From a checkpoint of a small transformer trained on Wikipedia.
Training: a variant of Adam for these matrices, 230M tokens, 7013 steps.
MLP neurons of a small language model. Each row is named by its layer, matrix (up: input weights) and neuron, and shows model dimensions 0-191. Each number is 128 + 32 x the weight over its row's rms, rounded and kept within 0 to 255. Numbers have three digits each.
After each neuron's rows, "fires on" lists the tokens most often at its 100 highest values on Wikipedia text that the model never trained on. A number after a token or word is its count.

L7.up402:092066130215097155104155084152153148103137171172130166205167122142138032142149108154149137125108161177125152101102114060184124129125141070119135148125061125120184116077103156161110093141127163128146109164115078137096162121110082179117140183102072189073092108107159167107091170132157128164126142136096131162127137157188112115188107135124163066165098131126163124122144145108117127124211136148136125098092086084100167126147075168194149144133103110126089117071064163126145120108087147147142106133144130118115117123114121085105122113158125175106101153179108101165124118183101073131
fires on: "f" 43, "it" 9, "on" 6, "ated" 5, "un" 4

L9.up232:120118121143098111102078118163119101135164148103156114127129129050125110161100091151107101131135161076150149111097107164151097142173104134134149128111104050141130152128134065109108153139244117149205120128194109155053135091150156154039197140133120118111206101121099149141103061114159110140124076110137148159137167125146120166152169151082116090101120141171149204118102132104160096204125114086166107097218139146139142120112130132129145138126053144124148129132161119126130145118135141155078108160082127191097118198149129071150126143109110150090112121180127089162107127098118122139
fires on: "en" 33, "an" 10, " of" 7, "." 6, "h" 6, "\"" 5

L7.up816:075135137151114160139120127111109131101130122109144095108147135113060067133182076121127128093152092088140137123156108099149153167129137152105187063121092131086203146156129128156123141143116165102127120160192090126099183130094134139107187062084156109137172106136159081107099070134157134124112127140118103133141095096149156148081117174168134121109124160111134173164091081145081120143114110129149128130123091076134147116152072115114143178188123103141146155210064168137134146077081154118056133201114125177111107207169152086055138149178147169063116058149173119109106125158132138134
fires on: "ab" 36, "are" 13, "o" 12, " F" 11, "iv" 7, "B" 4

L6.up878:094185151148103170130117087170178066096169125155148153130172206126127120138152106186169110153135155082133154172096105058119158140127098157125163168192098078176094139148158176156135137138187101178117143150146141116092155125109067137146101168142090089129119056121120124150131130173119128168255141047125109115137162099136188101192118088190128127122098126095155153099149152122123062073126100101133115133114085123131110115116129102093173103127091107141133082096106101090172064100107095148131092110143120126091104100130099118135128125170134127140122116118104131066193111148119154125
fires on: "is" 26, "he" 24, "e" 12, "ro" 7, "as" 6, "r" 4

L7.up682:140129156092094173156138081130148217091134094122128101112153191132071144137139158147078163135117159081149097103000152124137146068141174116100169174168094133137108078095155145183146159158141079124138132152162141072095144096138193146136076128157140154103177178179132155186133105140136117097146123127136113125140114099092099167043184107142141107093125104081159150167141156173154081084087184089139116129088136092135113147157147111133104094148082175129063086092118109086165118118130107112151118124159125135108122120131122105150154200088107110096122103138079132113147143135107156078
fires on: "ol" 31, "an" 17, "ct" 16, "ist" 8, "her" 7, "ation" 5

L9.up114:121116160158078123079136090145145106116117091186141134169099124125099101072183120088147120140152163152182145143165078039149137115155140142111116121101155134135117110145160145153146171122164107129171136204111182151092127107071042104094126135099103174116094118107143125083148152127140145195168165065138158090144117186173170149090132076105131109131082100151167163125117141127117127148117169138100115101093100097107093121137081111207149078102141114160095107114024140206153108127122151132114094140105126118102097060119164096161138121144140166081174113147063085169137158135124102085
fires on: "f" 18, "res" 16, "ou" 16, "on" 8, " m" 7, " con" 6

L9.up144:157149166084099114144098089152127136102099128172122098112118189114113127149174123139165088124085133108147147163057173157172097138169161139119152143107081081085134117094148099150152157153041113148187094165135189113114157118097121164129084105167111114105137142155193170161147116143116147122155186151148134106134157119088126166075135120162171132092139090062130177144134149194130148110153126168079078104113184087157068150170159126120063080141103117119098117146099136116134177112081137064089072084175153097070114132162134118110135159111095162098100100097101101094153150150135188053
fires on: "or" 37, "ol" 26, "an" 10, "h" 7, "ou" 6, "n" 4

L7.up409:113136174113118141146089124184141190099158143176146113122133113118146117121119085121091148097097172091106074138091093111075098132176197116077168181116154102075165095033126113136127174160140101056139111116124077104128100090141147137154129083123121134140145140190137238146128113112189156123141140099140096145117114130136106140102171109090147108161112121090161135105094154195155097118145105143187123102101120170177102102093125122113151123112125144153058106084163107097125134106190135117120101095160098151144121136123200140235093161089148156157103141167121091102127086099112139068
fires on: "ly" 42, "her" 16, "h" 13, "an" 8, "ian" 7, "he" 6

L9.up800:130088134174135121114112124116141076130141129151100186117107158119081153135130162136169152124114176131172040128146165150124122096166140153115153080144203121119123171143163114086097163175187094141151113165116170133108097083122130134155113139149133131123108179139085097150077162118125146108096145134082096101162118071124134062119195100139160115057089128170143199132134103129102097091112108140083169167155122089120155077183136078130097133131071170133140103102073146159192158071185127153109100117161153121123100149153080075065187126112102152057190133137084128095067114154124121119
fires on: "is" 33, "oc" 13, "p" 10, "up" 8, "ig" 7

L9.up253:123174115138073171077176133082134149039113156152133184129183101068097141044136118116123119135092125144130109135118131080170085112150169143086190146127158176109170110110162137149083111146116157133138061155113121068086159118106088104131146122138190168103139139132093122114147067095095105146120082152080092120147143122141128147126179144149186146106139122124139146188137146151116127156166142135133105095091179134074154141131035135100049127171078160080162123166130167146166117137072140149118109094168135112147133151159082111088141150117095118141091069177177142107102097169189099152
fires on: "6" 34, "3" 20, "7" 18, "5" 10, "9" 5

L7.up143:098097163197147137117090101100155174118137167109106138082135147131096136136092135151147162073126159120180135145131108157179181125123171100116140129059065133159080155124116123158072129160101101127155083129166099134074112100131184110107140106167100138064138135123070170172117097139108182166136189124104107122123098069181126180105191072170161092112128109110118119075115173132105148127164120154102165116123157125146114091127090106121120101171166192138132070066079145206166105137162107116073140128161165108183109140154158109095143097127063174198115171128143096089106106155105149147
fires on: "ist" 25, "ate" 20, "p" 12, "st" 9, "ch" 7

L7.up483:092143155097133116098109161116064136159177181144142109101113096100184136105148162201113118160070136145091096153139153150092120127185096116112194095102184155124115158087140122098112146146078091138142150134154168149107179093125161084091079081139102107092152136134128153142120123156145106130120098149150147112139087129189197171101050105152208125132131122135149131074171128116132166168136089150137104107181077109142083064145072160159164113129191153116090144130133187069119114113085096140074119127087143153137120156124166113092135089171130164134129096210163095120207113113122167098
fires on: "re" 29, "h" 23, "he" 21, " h" 6, "n" 5, "ow" 4

L2.up8:186151149164094131162170129131094126067142110104143164120124141132126128093068119117071149115089174124155125137102077109136120065132131146128145151117102130188071185165154181152064144168127131178164104223148063121118152095051100123109139142127080104142138102110115153121124115132111134084140159077146103097139135066142175151184180093175129131128096121134134128131172220141067082125137087129098156110151091158117139103067096144108174094170102141114130041098128126132166156109174122172160127071163112103071121074152109137097125132159145197119099080115131104139133130123106135155
fires on: "ly" 87, "so" 5, "as" 5

L6.up873:166169128106167142167116094129153096109164133077111066155149172128093113118170109132119087158175126115166186155094153112108186075157130134105116212136110091114117043175143172158117179146175164143118107134174105072077132084122135182099101181132128135083124107138126127134159097158152124118162082119146112087165181128123094131115117106184113172178121133154114149087211118145118105119112178049120186128106129133086122188118130146119130112200099116131112092183118112146174046142094104062115094131122121163116106169124086120104121145144118113102100091117059125063152143141111142107
fires on: "p" 23, "all" 15, "an" 11, "us" 10, "ist" 8, "ov" 8

L8.up945:096154136139136111105148176097108033097114165143152148062095075088147112123139111119130120170068076187125100157144174097157139163175083155143146130089132160116137101153114191094150153151126164153119154171096122190128118150099113137076086121152110118090091104096130146111078104171120126165105118127112113050146122131142133151182083113131131212139111104139154101066136115141124160101142047167152172126173111178157076115158131231151177086148105153161090152129103070097115138109081162141110121151141155095108096150140161126079158086146080138121129106136144100111151137174144201149
fires on: "r" 22, "n" 16, " p" 13, "ch" 7, " h" 7, "ow" 6

L9.up475:168102168113119153134141071140122148101146124185123092065160149148080126110143095208141099117128130160141127124172104091125154135165173047086144147160178081146125076122128145152124121149080033089186096139098146115080161103096148144148082143094146130100194134175146086128113098133117118114129137104102118124148108129134105141136130137181083140164114110161143170179124154175189120067106108154106170119097169072207119133151189078097102179088087140149139035104110094108179068142137100165089121112132095087135121179117174112121147176107137113104128092142113093127158144129138170153
fires on: "um" 32, "ip" 17, "ation" 10, "her" 7, "1" 7

L7.up4:101068161135178095157124158157135100042147134165152120167155082138142051128163119103094148137169140120167081166166063092156075100143056137112161164117065087162158134128117134139061138118106156113160182129186050139153086152152143159117117141149117126149200091146153108130158125164141103133089078134100143128138135132080148137128118114085167091138111113158163168128122086170124122108108098112105092159191135171173107086187080137148143100120097047131095146094129108121159066072138128128123147079106172136066129165154156089114162139137145136129135174203098104138117123148135088144
fires on: " m" 48, " r" 16, "m" 12, " R" 8, " pl" 8, " M" 4

L8.up76:108103176180127146111128123172108149099125133200169110124173083138170099195065105133120155157128089117196119116121111150098092156165089139091186164107111148067165158144073124090103152150171183123095162132173107155146155123128150128116108097170105150107172094120149175157058064124153148167092070205150162120126108103106120099134112148102163094094131103184133156175095113083132128108128137057173077156172114157168113053137117128177121133130087204121126134131122118148158062086127115160092072098114127134126124187133158118158100145122104123106130085149138100152099079165124151084
fires on: "an" 33, "h" 21, " m" 20, " M" 16, "n" 4

L7.up250:133107170149121127135061128175107155149110157171156169055149060077136105180077162150164149137108077107156203135097149133122095197149118137133179119116108122118151177161125128133141162125123082105092111122101154148118151197113070105135061137120081171108139116168171156155110108139108126186158132146179106092149113122120130132197109073106096096150133114109144150163111093088075176098156131108119149104138101119188112080165113104222134079120120180195161191103121154145142145086139129177107077054146124119097122105111183131122106102111123160118118128099097099134129086167103105087
fires on: "n" 34, "e" 24, "h" 16, "y" 16, "is" 5

L7.up400:182109126184169109074092122097098081101083115130202150169193085132166109111095112153152173072128142125199143126174112137135077102104175124113066100137113111171148115130112128100115163104123173106102128141096102161114126175147062162093130197101124185079161156183200196136131173128119124200154118161147106107152148140166106101145141102123215136144134162148128118096175119123071140120121164126119094131087142123111124111127113072160154076143089140102153139161112130165144160090140108119165106105134084132118117125114133112083105108120079149105154190050079105071122082158112098108
fires on: "p" 53, "n" 19, "v" 9, "nd" 7, "d" 4

L7.up214:111166132133114165067172151158125120112167100108163116092162162101106144127188105195117052138085188141155113168080147105182102118116131146113161110115096090119197128123135135106122144147117136152125120125098159129063169141073094140162148104133137109065176123167153235160130103134129092112085113120090157078148128109165110097131065152140140176116111144060145179171096149141211118084168132148109142162109151122082161102082078133122099086118055125146147094176134108119158159121094154120201080090116096088088118119125144091116109125127120149043133115127162110142175134164144138115
fires on: "0" 17, "2" 15, "1" 12, "6" 9, "9" 9

L8.up356:149200115088168161102094155099095126116139158168116119145157137110076110149082066139093106130165094129127109141144137074149118116140172101097073133240130111105116098112108123150135074166127085090119101138176111061141179106111129121115143113127109080143152118125218135113093161120209117111140130143101144132132113135075132127087129168206140178090126111083156167134168165195142127116089125133104088085131119103115141096149127102100096191151091100175164161212102185132143155109128120097086096179105112142116115127161146094088162176150081129153122070116116136145097107104155200103
fires on: " F" 47, " f" 31, "ab" 10, "F" 6, "3" 4

L9.up339:150096134161152142121119099140150091113150125139109184081158137128111181133146064104174179092107134139151129114180125089117132116142154191117222116123158093122098166151115138141148164160139045184171119177087171133073144127086078150088118081153141114120163164111094131143120151153148100113144146159117051104151100104154141097135143085150181092136136155136125133038087106160158111057147105151158147157107108079103124114160121119150146146109101171192117060078084176095127217120157158141165141070094147158125113129111104093093134061128106160097134134152122127128117133188111183163
fires on: "p" 43, "ap" 16, "t" 16, "ig" 7, "i" 7, "g" 4

L8.up703:156082148200159102108143105120200159096111134150162127080166160123108172132197076112153116084127119127111142118102115148133155163120174094071128117077116126120130160184164136126098153140050127103146105127161095154125196099125182148106174127139145128094155137140084146125087073153121086151080114141097118104149118028132147101137173119156141099103141109181132152117052104185068120076077094151076170155147115154142094066144136151072129142100100148145119092128111125147174090160136135129055147094190124140144128158190114085102121083140069160106124181133162086111162140140141102118
fires on: "p" 26, "m" 21, "ly" 19, "og" 6, "ch" 5

L9.up94:119142144162126164037120180110119073124109119170146163114115097077150120111100072127159136152148129167133088144103123105126104142136119118089093111165145134109158208069084151080138127133108116136168098162155142068183151144078115130157107151098156150113130156109153114178178123137112138154136056168076105145114143090158219140095117090155103169147160093118139122158095143123155125149168114192151092109107108120110172094169100102152121166103091174138160130117139160162124119100146065175101119128089189122139095128157058160165142129204076123196091103097123136073115117190160095072
fires on: " I" 15, "6" 9, "2" 8, "3" 8, " (" 7, "Z" 6

L8.up581:166140097164159179086098101088164123109099121136153157140138102110132147114115130098075156113098166124170173125110151141196100103097184167075222187161140114089200140139180119114114124122103163115106109138114109111128128143086084105132147168111113200141168185162147147181086139206109088162134160172154118075137127078166103118106100097096166139094115091155148182156085096103100110142146117110110043145126167138141137103159076079120147122112143161145112136130112115147121181061139149169114091123147098068114123078094133114157170171087092151113095166051117115160133120174101148104
fires on: "n" 18, "p" 15, "," 12, "el" 8, " of" 6

L6.up870:083107163161119149118152084107120160155117089142137131127125083149190062077180135126215140146149097211119084104130169058092172173113128116123124071140123108137126150080146097142112086153141132171147196141148185111113150133124127147111094110116091174068087172161150169140150120099225133174113189156098126140130112138144139121114124126121156139191103212170145119121144098092115156079144167113132094110124124083123142108103116167152087114133073121144138051114075162147152097084100172108137100109177112063083109137143186096162131086148122152070137170146118109151119121111125110127
fires on: "f" 43, " in" 27, "ing" 7, "on" 4, " " 4, "1" 4

L6.up509:171178136110113149123152141150143125127147113101140159193169136103108148109195081117126122059079126085142146147118155056120108136114116119108111180151186151091113089134124170162110116141178117098118078135142120068107078121072072155188156160164086140133126111151146109126120104100117153189168071094115145112139111091094122146070109121181163158169138098187163159122127106189178080143088123114135140117103206111061128126108131112114071081155115160135193088173146079151206124109070172144158100085089074126080108113141089148170163126106127131131144091101144144117154109104177145139
fires on: "0" 47, "5" 10, "6" 9, "1" 8, "4" 6